config.toml
n_layer = 9
d_model = 896
d_mlp = 3584
vocab_size = 16384
activation = "relu"
norm = "layernorm"
norm_eps = 1e-05
parallel_block = false
lr_mult_o = 4.0
doc_mask = true
MLP neurons of a small language model. Each row is named by its layer, matrix (up: input weights; down: output weights) and neuron, and shows model dimensions 624-719. Each number is 200 + 20 x the weight over its row's rms, rounded and kept within 0 to 999.
After each neuron's rows, "fires after" lists the tokens most often just before its 100 highest values on Wikipedia text that the model never trained on.

L6.up1144,216,193,187,202,183,176,226,201,124,204,174,191,160,204,209,203,221,205,182,229,140,196,203,195,180,173,232,170,206,202,161,195,179,223,200,211,241,202,181,215,210,192,188,206,246,205,190,201,197,225,174,178,176,132,169,212,160,206,219,188,200,205,174,206,194,211,210,188,190,160,176,244,164,170,204,213,204,234,224,189,197,202,209,182,200,232,208,245,184,172,210,202,172,195,194,203
L6.down1144,197,228,194,180,218,189,209,184,254,225,199,189,178,210,230,219,201,214,209,164,229,189,204,203,178,233,194,222,246,220,178,229,170,205,211,188,160,203,204,225,200,219,186,187,209,189,208,224,185,185,206,182,193,245,186,229,231,174,197,231,198,219,250,210,219,192,187,190,188,170,200,198,204,202,198,188,204,206,181,219,214,241,214,204,210,168,183,246,193,172,218,235,233,210,239,178
fires after: ",", " in", " May", " March", " April"

L6.up2402,163,207,210,223,208,155,175,167,207,170,146,198,222,214,184,183,193,215,222,178,228,208,213,211,193,199,187,197,185,214,259,174,204,220,216,209,216,231,179,191,176,218,207,191,193,192,218,236,200,215,179,218,179,246,208,194,209,194,215,205,243,212,194,208,199,191,210,202,185,193,194,200,169,211,206,165,189,159,172,166,196,214,214,188,188,172,213,228,197,184,211,171,194,179,168,190
L6.down2402,232,220,216,183,191,189,179,190,202,246,189,208,190,172,178,228,172,194,205,186,194,202,172,203,214,183,184,171,205,179,172,179,193,201,195,214,204,219,202,199,227,191,223,211,199,196,208,225,191,197,226,208,190,190,211,223,166,194,158,261,180,195,195,232,200,184,171,192,229,175,241,181,224,194,229,170,208,201,206,204,172,199,183,223,215,221,194,226,202,217,207,203,190,218,171,233
fires after: " ", " |", " E"

L6.up2149,195,195,203,186,169,179,209,219,199,189,200,211,201,203,173,213,192,203,147,184,227,231,214,217,200,195,167,216,219,237,201,208,199,217,213,176,192,215,215,150,199,175,190,208,170,232,163,207,196,161,199,217,189,183,206,165,211,193,217,196,201,211,216,198,242,184,213,199,223,172,192,192,187,218,184,203,190,242,198,214,162,208,239,182,178,184,205,171,169,238,190,202,185,186,198,207
L6.down2149,207,185,206,226,199,203,188,203,193,212,154,207,179,205,191,181,163,176,239,204,252,200,204,176,191,209,215,177,170,189,175,159,208,204,175,196,202,223,222,194,208,224,201,159,207,205,245,205,200,218,215,209,213,213,188,191,159,211,199,224,208,199,178,195,212,194,217,184,194,163,184,216,191,214,224,180,161,174,213,196,178,214,187,192,212,200,180,257,186,188,167,176,174,184,221,192
fires after: " ", " |", "0"

L6.up1594,184,211,218,220,223,202,158,205,199,186,205,202,190,207,182,239,198,196,207,169,208,173,193,174,181,188,217,224,176,187,212,185,181,219,202,200,227,169,204,190,228,218,202,186,187,184,211,200,206,170,182,180,204,197,220,220,221,234,167,244,213,208,216,205,207,185,203,198,228,207,195,211,195,181,163,163,145,231,208,204,180,197,193,245,169,207,187,223,218,226,206,195,237,193,186,217
L6.down1594,210,181,211,147,190,175,193,167,209,206,181,241,202,186,199,216,222,218,197,203,196,211,212,202,217,207,174,183,155,161,193,200,179,184,180,207,201,190,215,197,192,247,200,167,200,164,193,202,211,189,165,200,201,241,204,241,189,192,215,142,206,225,205,248,193,226,193,181,163,185,211,214,186,213,205,169,184,242,191,184,196,224,233,175,196,234,239,215,208,217,211,191,205,215,216,236
fires after: " as", " is", " a"

L6.up969,214,204,165,183,214,160,177,230,180,169,194,226,205,251,199,189,166,170,157,178,178,244,183,196,203,198,219,187,234,239,166,199,208,187,215,161,190,205,204,194,240,200,214,224,185,197,186,178,183,182,198,226,243,210,205,177,193,174,206,192,204,220,246,203,234,192,184,184,213,192,175,203,228,192,186,168,230,192,189,204,187,189,210,187,181,199,193,209,237,206,204,184,163,218,195,180
L6.down969,155,164,220,223,214,215,209,181,231,233,189,191,217,218,225,188,190,204,231,181,226,224,232,162,173,200,225,232,200,216,212,187,229,200,200,206,224,184,203,209,178,189,210,202,184,196,229,196,199,210,230,203,206,188,196,200,190,229,223,186,201,190,209,203,228,220,208,205,196,200,203,221,196,196,198,182,200,194,183,186,179,193,225,198,239,177,204,202,188,178,195,245,216,187,200,159
fires after: " ", " |", "|", " ("

L6.up2522,229,220,211,189,218,194,185,192,186,209,192,207,173,215,227,173,190,206,151,190,188,167,202,206,227,194,204,195,234,197,182,238,200,229,202,185,196,196,197,185,191,191,223,203,198,226,246,220,209,212,210,176,181,168,200,187,207,205,203,181,237,184,186,181,214,187,213,224,210,182,151,182,206,199,208,197,172,197,176,209,193,213,172,199,218,194,176,190,205,200,195,170,187,203,204,188
L6.down2522,218,181,244,190,174,193,227,216,214,223,201,197,205,241,196,205,169,224,188,168,197,187,174,204,169,201,208,239,219,185,172,189,192,222,197,173,168,196,190,204,193,200,194,154,203,191,199,231,219,217,161,197,215,211,196,188,164,213,188,182,238,199,154,224,211,218,178,215,212,203,168,137,221,188,223,180,221,220,226,183,231,210,171,202,191,191,207,217,176,224,210,157,207,177,228,221
fires after: " ", ",", " .", ".", " ("

L6.up4,199,164,214,214,211,213,209,212,221,203,170,174,203,167,228,224,178,207,202,196,206,199,207,204,213,164,195,167,217,175,205,206,241,176,185,156,209,191,174,219,191,209,174,210,221,217,161,195,189,194,206,212,220,179,172,211,212,213,204,206,213,194,196,193,221,205,189,191,211,208,201,175,174,210,191,186,185,160,208,218,202,195,142,178,211,214,186,203,190,224,173,198,187,211,198,194
L6.down4,186,190,157,196,174,206,177,201,201,245,226,207,205,201,222,188,210,179,199,219,206,224,172,239,185,235,201,218,189,216,193,205,173,239,183,201,210,195,227,173,220,215,217,217,179,194,222,197,187,193,196,181,179,227,219,182,175,188,181,182,179,236,173,195,210,197,194,221,174,188,199,223,247,195,219,246,212,240,180,205,197,220,210,220,214,200,213,201,203,211,213,190,222,173,192,215
fires after: " |", " ", "1", ".", " |\n"

L6.up2391,243,164,185,221,203,210,194,194,215,161,193,193,213,195,196,228,228,203,208,234,238,179,197,227,175,211,216,179,203,211,185,240,156,207,194,208,241,183,175,214,187,198,194,205,203,180,208,191,212,203,184,210,212,215,186,210,168,177,205,182,221,188,212,148,197,199,197,220,202,227,202,178,202,189,206,193,222,195,185,174,217,193,197,205,226,161,205,174,191,187,160,204,171,187,183,166
L6.down2391,192,257,213,185,198,190,183,214,208,214,183,217,210,157,150,211,198,181,211,197,194,196,190,208,196,243,194,220,196,206,215,187,204,171,198,181,200,180,212,196,164,205,170,196,213,196,239,178,195,182,195,237,183,203,202,203,236,180,212,182,146,218,217,229,206,208,166,214,213,181,211,196,198,189,201,187,207,233,246,181,225,225,198,196,187,204,164,206,228,211,176,184,185,218,232,174
fires after: " ", " |", "4"

L6.up3002,195,237,200,215,216,184,197,212,191,198,194,216,194,193,170,170,174,223,188,223,191,179,200,182,217,173,184,183,218,230,177,167,191,213,185,228,185,214,185,203,197,203,234,194,213,164,276,216,194,186,198,198,189,188,187,212,228,169,251,204,215,207,180,199,227,195,224,175,164,204,173,236,240,217,203,164,204,230,167,181,182,186,189,170,186,190,180,175,211,180,229,219,243,177,216,205
L6.down3002,213,200,209,169,183,170,197,230,168,208,229,208,202,217,213,218,215,217,171,224,224,169,200,214,210,215,208,198,191,174,195,205,172,198,174,206,232,215,178,173,217,227,186,200,232,168,202,194,194,179,205,197,226,175,216,206,196,220,216,175,193,232,210,209,224,197,207,209,171,174,178,207,233,199,177,190,178,208,195,189,217,242,203,216,214,176,207,201,180,152,218,184,218,217,142,209
fires after: " ", " |", "0", "1", "2"

L6.up2771,205,200,184,226,197,181,220,188,190,192,195,214,229,207,203,200,208,177,176,195,201,215,206,156,180,180,212,154,218,198,165,192,225,236,227,172,214,201,206,183,207,186,252,198,187,168,210,192,211,181,198,193,254,225,175,185,195,183,197,197,218,190,213,202,204,202,209,211,195,197,172,194,219,180,145,192,165,222,213,222,193,207,208,196,225,170,249,237,225,198,163,205,209,224,180,202
L6.down2771,170,186,196,195,241,190,225,236,189,192,161,202,227,214,216,197,219,206,188,204,183,213,161,200,191,208,184,195,207,154,230,220,207,182,211,188,164,197,227,194,187,179,189,229,212,220,168,179,192,172,194,195,221,180,202,193,184,194,209,178,196,202,234,220,246,220,212,230,224,178,212,223,175,172,227,165,206,219,186,199,201,176,184,252,211,183,213,191,207,188,200,231,226,224,191,190
fires after: " the", " was", " is", ","

L6.up1071,232,174,188,194,211,212,196,229,196,190,218,181,206,179,197,208,190,182,206,218,186,204,198,233,161,188,179,219,211,208,234,204,203,195,180,233,186,175,171,188,174,230,198,184,187,216,220,230,186,228,193,210,225,151,170,196,188,206,216,218,178,221,244,185,231,230,229,211,210,197,201,192,174,225,162,210,187,187,245,207,213,192,190,205,239,175,197,214,241,190,192,203,212,205,212,192
L6.down1071,197,163,160,186,191,188,184,224,201,199,221,184,195,200,196,203,211,195,176,200,220,194,220,165,185,200,224,208,193,167,145,199,179,209,200,194,193,187,234,207,208,221,201,195,167,182,180,183,204,167,177,214,199,198,211,199,199,201,211,143,187,209,230,203,166,200,173,182,201,223,206,172,212,201,183,161,194,177,215,194,176,198,197,168,206,187,202,210,184,234,197,190,224,182,184,213
fires after: " ", " votes", " can", " could", " |"

L6.up56,200,216,185,180,208,193,178,216,191,219,201,182,166,219,214,233,228,208,213,208,212,189,212,183,214,176,188,198,234,205,187,186,175,254,242,185,215,219,202,200,179,198,206,182,195,236,224,228,180,209,179,200,236,214,196,190,158,237,189,254,197,206,208,202,213,187,184,225,198,192,207,166,208,193,218,188,194,209,190,163,198,194,193,183,205,219,224,134,184,211,168,207,209,182,184,206
L6.down56,200,175,166,179,148,188,195,186,205,204,203,213,165,210,164,192,206,214,219,219,228,168,186,200,198,179,194,219,237,166,194,184,214,182,186,227,167,222,158,204,211,212,224,216,233,243,241,167,220,206,234,200,202,178,205,183,171,169,217,221,206,206,228,223,217,187,216,193,192,188,171,243,225,187,210,167,212,208,197,196,203,185,236,193,196,216,200,187,144,202,207,178,185,201,220,194
fires after: " ", " \"", " (", " '"

L6.up573,213,188,179,231,202,151,177,189,197,209,172,175,166,195,194,199,186,233,187,198,185,173,206,172,224,166,198,222,197,196,217,199,165,214,203,228,203,233,177,189,228,190,212,229,157,180,162,168,217,240,170,200,199,165,168,213,212,217,201,218,217,206,227,182,194,207,180,183,205,229,179,215,172,170,197,182,178,201,183,165,244,145,230,203,177,182,231,160,185,219,226,235,218,170,192,178
L6.down573,179,204,217,226,237,184,192,217,219,242,180,202,162,170,239,188,204,200,221,181,170,228,202,184,167,183,199,190,200,182,171,177,171,183,169,179,171,204,171,202,176,203,196,208,191,243,205,204,184,200,203,173,205,190,219,170,163,224,198,201,186,204,181,179,223,194,209,211,186,173,235,220,199,214,171,181,149,222,231,221,172,203,183,224,219,241,198,221,209,219,193,196,167,228,238,217
fires after: " |", "0", " ", " Dark"

L6.up1619,168,198,191,186,202,198,226,209,200,208,210,198,213,224,136,190,178,213,213,192,178,196,181,203,176,172,172,223,198,189,206,208,179,208,203,206,224,181,191,143,220,228,219,192,158,223,203,213,185,184,182,189,213,234,200,203,187,214,167,199,202,184,191,205,194,216,181,198,209,186,185,222,197,187,185,214,200,144,186,179,223,170,216,208,168,242,239,211,179,166,185,185,177,188,206,225
L6.down1619,181,245,188,193,243,225,217,213,215,210,190,176,219,208,179,200,173,156,196,188,203,226,199,196,200,191,148,168,213,219,208,183,179,175,198,184,192,214,199,214,202,211,208,184,211,198,171,186,198,219,223,210,182,241,199,213,173,200,215,221,196,172,254,194,198,197,179,202,217,215,222,204,202,199,226,171,160,242,163,200,242,196,241,175,177,218,186,207,243,207,211,158,209,218,177,202
fires after: " |", " ", ";", ",", " ("

L6.up2016,219,159,218,200,220,266,207,179,207,202,180,164,192,203,195,188,198,206,184,168,196,203,189,185,223,204,189,198,193,182,221,199,186,193,231,204,198,190,171,138,195,198,178,210,165,178,189,236,191,223,222,195,242,229,206,203,205,213,222,184,220,208,215,244,250,211,207,202,205,193,178,157,214,195,216,183,162,134,186,171,223,219,198,205,198,233,210,214,194,170,191,153,197,159,206,219
L6.down2016,200,211,191,199,171,180,168,191,187,179,187,200,193,177,179,213,183,231,203,188,140,223,197,201,218,199,205,188,212,206,211,203,201,229,206,204,227,233,209,230,180,182,178,221,217,220,213,218,215,217,179,189,198,219,216,204,236,182,225,180,210,220,186,193,168,220,207,234,220,200,191,183,186,191,223,226,231,188,187,207,205,198,166,190,178,215,169,212,189,157,216,219,198,202,189,176
fires after: " |", " ", " in", "0", ",", " was"

L6.up2480,173,212,217,187,227,181,217,200,212,209,225,198,230,232,210,179,210,172,170,217,159,207,185,185,204,204,183,200,165,195,216,190,197,187,186,157,199,185,193,217,145,185,223,191,205,189,215,174,197,191,173,246,205,200,212,240,212,207,242,194,255,184,226,201,192,187,178,178,192,234,184,181,194,189,172,181,211,214,198,199,206,226,210,196,226,215,230,209,206,185,223,180,223,209,168,215
L6.down2480,194,209,171,198,194,209,200,176,184,201,197,208,207,200,207,225,217,195,213,199,205,180,190,235,175,230,179,216,177,179,193,177,148,197,176,192,236,194,178,175,258,250,197,214,193,160,177,212,182,184,222,193,182,216,225,185,160,215,218,209,187,206,193,208,225,219,206,219,200,196,169,217,211,181,210,213,163,165,176,196,222,225,125,221,202,194,200,206,213,159,194,179,205,206,189,176
fires after: " |", " ", "2", "4"

L6.up2871,225,216,211,195,208,191,237,186,199,220,227,195,217,217,211,205,177,183,230,213,219,212,184,221,211,192,256,211,214,192,169,169,173,212,205,195,202,198,206,229,218,239,221,193,224,200,175,200,196,213,185,175,218,244,206,184,190,199,175,195,220,189,179,204,207,210,192,206,212,156,190,206,206,186,206,192,229,171,198,161,200,187,203,221,223,233,203,173,211,234,192,182,195,156,222,174
L6.down2871,220,180,205,223,199,172,191,180,208,176,216,164,192,221,209,212,212,222,205,225,190,218,251,198,219,222,236,222,202,183,192,214,206,177,190,191,203,237,208,207,182,178,203,220,165,157,175,187,223,201,216,163,235,209,218,193,161,204,219,221,176,204,200,158,207,196,208,237,228,185,207,201,230,190,203,190,212,203,194,220,201,200,193,190,201,169,211,225,166,198,181,216,179,209,178,173
fires after: " ", " ("

L6.up2253,179,201,208,240,203,195,171,180,195,159,194,199,184,206,215,197,216,221,184,200,217,163,228,182,206,189,221,224,189,235,207,227,223,173,223,189,184,199,200,211,220,191,227,199,187,192,226,199,181,183,189,145,218,191,201,196,217,187,223,173,199,198,242,224,214,229,202,213,213,214,176,185,200,214,177,197,188,215,171,186,231,195,207,208,145,188,213,195,180,207,219,202,220,181,182,240
L6.down2253,188,214,197,173,230,224,206,203,209,193,169,206,202,204,179,231,184,134,206,195,236,210,207,202,213,194,204,236,170,200,249,196,200,214,223,182,206,224,213,186,214,175,196,155,220,186,191,160,178,204,196,193,242,204,167,187,229,201,252,184,176,209,234,206,195,181,195,203,213,208,175,251,196,170,218,181,210,192,198,196,172,207,195,183,223,209,202,197,223,222,210,193,232,246,192,229
fires after: " as", " the", " was", " a", " is"

L6.up1726,251,220,170,198,199,194,226,194,174,207,203,173,215,221,209,208,216,193,210,166,184,201,206,216,213,236,226,204,180,214,211,228,198,227,196,252,226,199,212,193,187,209,210,190,215,217,209,183,215,202,215,191,253,197,195,189,200,179,212,191,215,208,230,188,188,211,194,204,200,212,198,227,205,195,201,141,191,181,227,197,188,195,185,180,181,200,151,232,220,217,215,212,184,164,185,192
L6.down1726,204,227,177,225,225,191,204,195,233,213,218,196,181,206,215,192,198,196,225,176,198,203,199,223,166,204,221,217,202,201,216,184,170,201,205,198,176,197,199,206,200,221,207,191,190,187,222,166,172,177,186,191,200,202,189,164,185,144,191,191,194,193,228,199,207,160,158,190,219,197,218,201,218,209,187,208,190,207,201,223,198,202,227,209,203,191,217,259,179,216,216,170,197,200,168,210
fires after: ",", " of", " the", " June", " in"

L6.up980,224,172,214,204,193,222,215,190,179,202,209,188,196,222,182,236,188,195,228,188,228,193,203,167,192,201,190,180,235,164,215,210,215,227,196,234,194,175,183,177,218,202,234,184,220,212,186,189,214,199,185,208,202,210,217,241,166,234,232,215,170,227,217,207,172,201,193,214,180,231,213,180,181,189,188,176,172,213,130,185,176,181,194,231,254,187,175,230,216,215,214,207,189,191,181,200
L6.down980,190,197,178,194,180,207,197,209,200,251,174,216,193,212,182,197,194,149,222,218,194,190,181,187,195,219,209,191,222,214,185,215,203,195,156,226,208,188,212,196,204,213,212,217,207,210,204,182,175,221,177,170,176,208,188,195,202,200,209,181,183,186,192,190,207,171,163,207,197,175,135,197,196,212,207,183,214,263,192,193,221,245,195,198,191,205,164,184,194,209,170,177,216,205,207,166
fires after: " ", " (", "y"

L6.up2027,205,141,204,199,204,210,203,203,189,198,191,221,161,224,209,182,208,182,198,207,167,216,207,218,188,156,200,174,193,194,219,185,176,180,207,232,193,204,213,193,190,222,218,180,217,205,217,223,222,211,195,168,219,185,179,203,186,210,215,176,204,188,216,228,227,180,201,220,183,150,207,212,224,186,212,193,184,231,228,226,183,187,203,166,199,201,203,197,184,211,167,172,196,218,231,224
L6.down2027,194,170,191,159,203,185,220,194,168,204,205,158,176,238,222,186,200,179,249,209,204,199,201,197,187,211,191,206,164,185,211,188,208,209,182,221,189,216,198,197,138,189,179,212,223,187,212,199,200,168,218,202,210,173,187,212,188,204,197,217,203,202,173,191,180,221,208,199,175,197,200,204,241,221,191,211,229,213,178,162,219,176,182,181,203,203,184,169,229,197,189,220,196,218,192,202
fires after: " "

L6.up932,196,204,181,201,203,202,220,209,220,176,250,193,171,200,204,206,218,157,172,177,191,199,181,225,207,201,216,174,175,223,179,211,202,190,197,196,205,189,188,207,208,228,225,200,208,208,210,182,198,230,213,190,208,205,185,200,172,222,172,176,212,216,169,197,186,211,198,192,214,222,203,217,193,134,196,188,209,184,210,204,208,187,220,207,182,181,251,214,241,218,212,218,185,209,203,201
L6.down932,191,186,222,211,216,210,191,226,206,194,193,211,258,204,243,216,192,178,189,198,197,193,193,193,157,160,217,202,239,195,180,242,170,199,196,210,176,193,209,177,160,201,212,156,200,205,169,233,167,172,194,222,195,190,204,184,180,219,238,226,218,199,212,192,233,182,198,181,215,189,205,207,191,227,191,178,176,230,242,196,198,207,210,193,205,201,169,194,216,226,189,233,179,222,182,161
fires after: " ", " |", "–"

L6.up3502,214,216,196,192,208,194,185,195,193,187,239,192,165,155,199,190,191,211,201,198,200,153,241,209,193,208,202,182,202,205,217,170,219,221,200,191,200,234,171,170,210,223,208,189,181,214,237,191,193,195,225,208,190,164,188,187,220,217,219,217,216,204,210,184,197,197,199,152,202,255,178,190,179,177,192,208,202,175,172,163,191,178,205,198,231,190,181,215,200,180,162,183,199,176,221,185
L6.down3502,202,236,169,211,194,194,194,179,206,159,182,217,209,217,204,217,227,199,179,204,185,174,181,215,210,217,182,176,176,201,244,188,200,184,196,219,204,230,190,184,198,170,175,243,209,194,183,206,175,194,196,177,197,207,164,225,231,186,203,244,211,215,205,191,203,187,239,161,209,172,195,206,170,167,223,228,206,185,197,242,235,208,176,198,212,196,196,208,205,172,203,216,160,188,168,183
fires after: " ", " |", " the", "0"

L6.up1660,194,191,177,198,219,182,201,167,199,183,160,188,204,210,193,194,185,215,211,151,185,208,210,195,232,165,163,220,247,231,189,195,195,174,172,220,238,188,227,195,212,185,205,206,196,212,202,198,202,199,227,191,189,217,171,223,209,206,216,205,201,170,206,227,201,207,198,203,193,207,189,156,200,216,177,215,201,152,209,251,186,203,156,205,195,231,219,181,196,181,193,211,212,178,167,204
L6.down1660,211,232,181,173,162,156,215,184,184,164,197,206,194,234,237,169,184,199,211,206,210,196,206,174,171,204,217,214,187,185,198,195,210,214,218,192,204,228,200,213,227,194,197,157,221,207,230,183,188,203,207,207,189,200,206,176,226,212,222,202,208,217,193,205,205,232,233,175,197,174,208,200,187,227,206,205,193,201,188,182,219,213,205,155,199,187,202,221,171,214,172,138,237,180,206,213
fires after: " ", "200", "201"

L6.up1797,245,213,163,202,236,211,161,210,195,232,190,168,206,213,220,199,178,202,193,224,206,144,188,167,219,219,206,206,224,174,222,188,199,223,177,176,171,254,208,201,176,171,221,217,198,195,188,191,223,201,190,193,173,175,199,253,171,220,210,182,201,186,212,211,192,195,196,183,185,188,200,172,211,215,189,194,214,225,199,191,216,197,176,205,181,193,180,181,216,203,208,212,198,219,199,211
L6.down1797,219,186,212,185,178,178,189,178,169,200,168,190,202,194,184,202,206,182,172,225,151,200,191,217,185,260,215,193,207,198,196,202,174,186,213,174,202,220,192,187,175,187,164,203,211,240,207,193,193,207,174,196,167,229,206,223,217,218,191,181,200,230,193,166,195,211,178,195,182,197,184,216,193,248,209,223,202,208,180,189,192,204,183,180,182,194,198,196,212,162,186,223,182,182,242,217
fires after: " ", " \""

L6.up1454,192,206,209,220,201,189,194,218,196,228,206,212,204,204,213,186,233,221,168,206,232,196,196,214,199,174,190,206,215,188,198,190,223,244,200,184,205,215,195,158,183,172,208,215,208,176,191,193,200,193,207,173,186,181,208,244,167,204,172,183,187,185,230,205,191,188,224,181,177,185,208,212,204,236,167,215,197,169,180,195,218,220,194,209,177,190,211,222,198,218,208,201,211,183,156,227
L6.down1454,198,176,176,204,213,188,221,170,208,185,213,184,193,228,196,194,170,171,193,186,173,164,197,171,241,196,181,226,177,156,170,201,204,200,180,229,191,185,209,208,204,220,210,226,211,229,205,211,214,229,207,216,189,220,213,189,182,227,204,218,225,215,208,202,180,245,204,202,216,243,205,184,191,222,202,201,222,218,199,235,170,189,233,229,206,193,209,204,226,205,187,228,184,216,213,165
fires after: " as", " was", " the", " P", " "

L6.up2777,205,227,187,191,255,205,221,210,196,191,216,218,197,186,218,194,230,196,152,201,214,202,189,239,183,218,238,196,171,171,244,219,230,203,204,209,218,172,166,197,208,201,197,165,183,198,220,203,183,166,225,216,198,214,190,192,182,196,212,208,195,188,193,194,192,209,195,224,214,185,205,176,170,176,219,152,235,175,176,180,204,192,211,185,240,194,178,191,191,206,190,167,196,188,203,202
L6.down2777,195,241,227,267,169,208,206,184,181,170,181,207,233,191,175,214,180,207,205,177,194,183,186,215,201,188,191,221,188,194,202,195,237,236,210,190,196,228,158,204,198,214,228,211,232,231,222,221,163,200,214,214,191,169,148,189,208,190,149,182,196,199,215,212,177,198,231,195,189,193,193,174,199,198,192,213,184,214,205,198,206,203,185,209,208,187,211,169,201,199,152,219,183,192,195,211
fires after: " ", " |", "3", " by"

L6.up2504,194,191,173,197,191,191,206,145,203,215,183,187,195,195,193,223,166,207,182,204,218,210,214,197,190,174,254,173,180,181,184,221,214,234,197,196,199,211,183,223,196,198,185,198,193,231,150,199,199,198,220,210,157,230,211,209,158,207,203,187,233,194,200,208,219,202,222,206,188,231,207,190,230,207,196,216,209,183,159,193,209,193,186,189,168,225,215,276,202,176,189,207,188,181,187,229
L6.down2504,243,188,214,227,212,184,174,222,184,250,218,196,190,187,187,178,201,235,235,187,196,200,185,205,216,198,181,207,219,222,218,203,202,199,159,186,203,202,221,177,192,200,198,217,216,187,167,203,209,186,164,155,202,216,175,211,210,208,227,200,234,208,211,187,215,212,153,215,177,189,190,176,197,188,191,172,179,220,209,195,185,204,211,209,237,208,189,192,185,192,212,186,192,205,199,185
fires after: ".", ",", " as", " the", " (", " all"

L6.up2212,194,234,174,204,216,213,203,198,225,199,208,197,170,172,207,193,168,197,189,192,203,214,187,207,173,198,204,195,219,207,175,203,231,195,214,153,209,202,212,195,204,214,199,192,180,233,196,193,197,216,149,196,180,224,154,227,179,220,201,197,208,195,187,219,206,240,235,193,175,221,184,216,188,200,190,188,195,176,191,213,196,208,262,191,201,189,227,242,187,191,163,186,206,183,184,236
L6.down2212,191,185,218,170,204,182,174,255,230,222,200,151,209,203,229,191,216,212,209,223,221,175,192,193,191,220,182,189,160,201,204,204,192,228,181,201,169,205,168,185,212,163,227,180,208,184,188,201,174,182,222,210,183,214,190,176,197,218,192,210,189,196,200,202,215,224,197,252,184,214,206,197,200,203,206,201,153,221,223,164,208,176,189,196,213,235,183,188,219,183,209,254,184,220,174,165
fires after: " ", " |", " ("

L6.up1713,201,178,223,236,207,203,170,199,183,191,219,211,206,197,244,191,175,178,168,214,157,216,216,172,186,180,182,184,214,225,193,169,181,163,223,212,172,201,219,218,185,215,215,190,213,220,185,213,177,211,183,188,197,224,219,196,163,197,219,187,237,197,208,212,169,202,220,199,193,208,149,188,210,214,190,186,203,203,215,244,220,166,242,162,230,212,189,188,218,213,216,255,229,175,205,213
L6.down1713,201,197,223,191,183,198,206,216,163,190,192,212,257,200,227,178,159,191,253,182,209,202,180,202,222,217,253,205,180,185,230,182,193,177,205,224,222,185,192,182,200,206,235,211,197,189,185,190,230,212,186,205,178,193,166,183,198,202,193,200,188,188,215,198,213,219,201,225,193,190,212,199,206,219,212,192,175,206,172,190,211,226,193,197,197,179,191,237,202,193,200,214,220,172,203,201
fires after: " ", " |", "0", "2", "1", "6"

L6.up1663,214,217,252,222,217,208,229,191,197,168,196,204,207,209,204,209,208,199,189,189,203,205,180,214,172,210,230,189,191,205,211,231,204,199,170,211,211,196,158,209,173,179,194,159,235,221,203,200,197,192,181,246,191,228,213,198,188,178,193,199,227,204,185,202,197,171,150,210,184,197,215,186,166,184,201,186,196,198,241,174,173,163,178,173,231,175,204,207,236,174,189,190,181,225,223,172
L6.down1663,178,175,197,211,177,196,204,194,199,187,192,179,230,196,213,205,187,196,234,195,227,206,193,220,211,210,227,221,211,225,201,204,176,205,194,213,216,204,204,204,209,221,219,190,206,195,190,200,229,205,240,221,206,193,234,203,206,201,220,182,199,173,202,197,233,207,225,209,156,187,170,200,182,249,186,210,172,177,194,176,227,181,196,198,198,171,240,179,193,198,176,186,239,229,173,191
fires after: " |", " ", "0", "1"

L6.up2254,195,225,244,182,217,214,209,222,194,187,192,154,195,192,207,185,209,185,192,180,235,227,204,190,199,189,198,217,209,203,163,181,215,205,194,194,216,157,172,207,144,178,206,205,182,187,198,208,174,214,238,171,208,199,239,192,195,194,190,193,210,190,193,194,205,195,166,200,216,177,223,190,170,190,216,173,246,246,210,182,245,186,217,194,187,176,190,185,220,235,199,217,197,211,200,224
L6.down2254,186,193,213,191,159,186,199,192,215,183,220,214,232,207,191,214,193,168,214,179,209,225,213,239,219,202,200,221,197,163,210,226,164,206,178,228,174,200,191,202,192,197,197,207,184,164,200,212,172,197,196,207,220,217,208,180,195,170,196,200,193,197,177,221,204,210,233,219,189,198,222,222,194,213,187,263,229,174,192,205,208,239,228,187,189,209,151,186,214,197,182,179,213,204,211,192
fires after: "0", "3", "1", "5", "4", "7"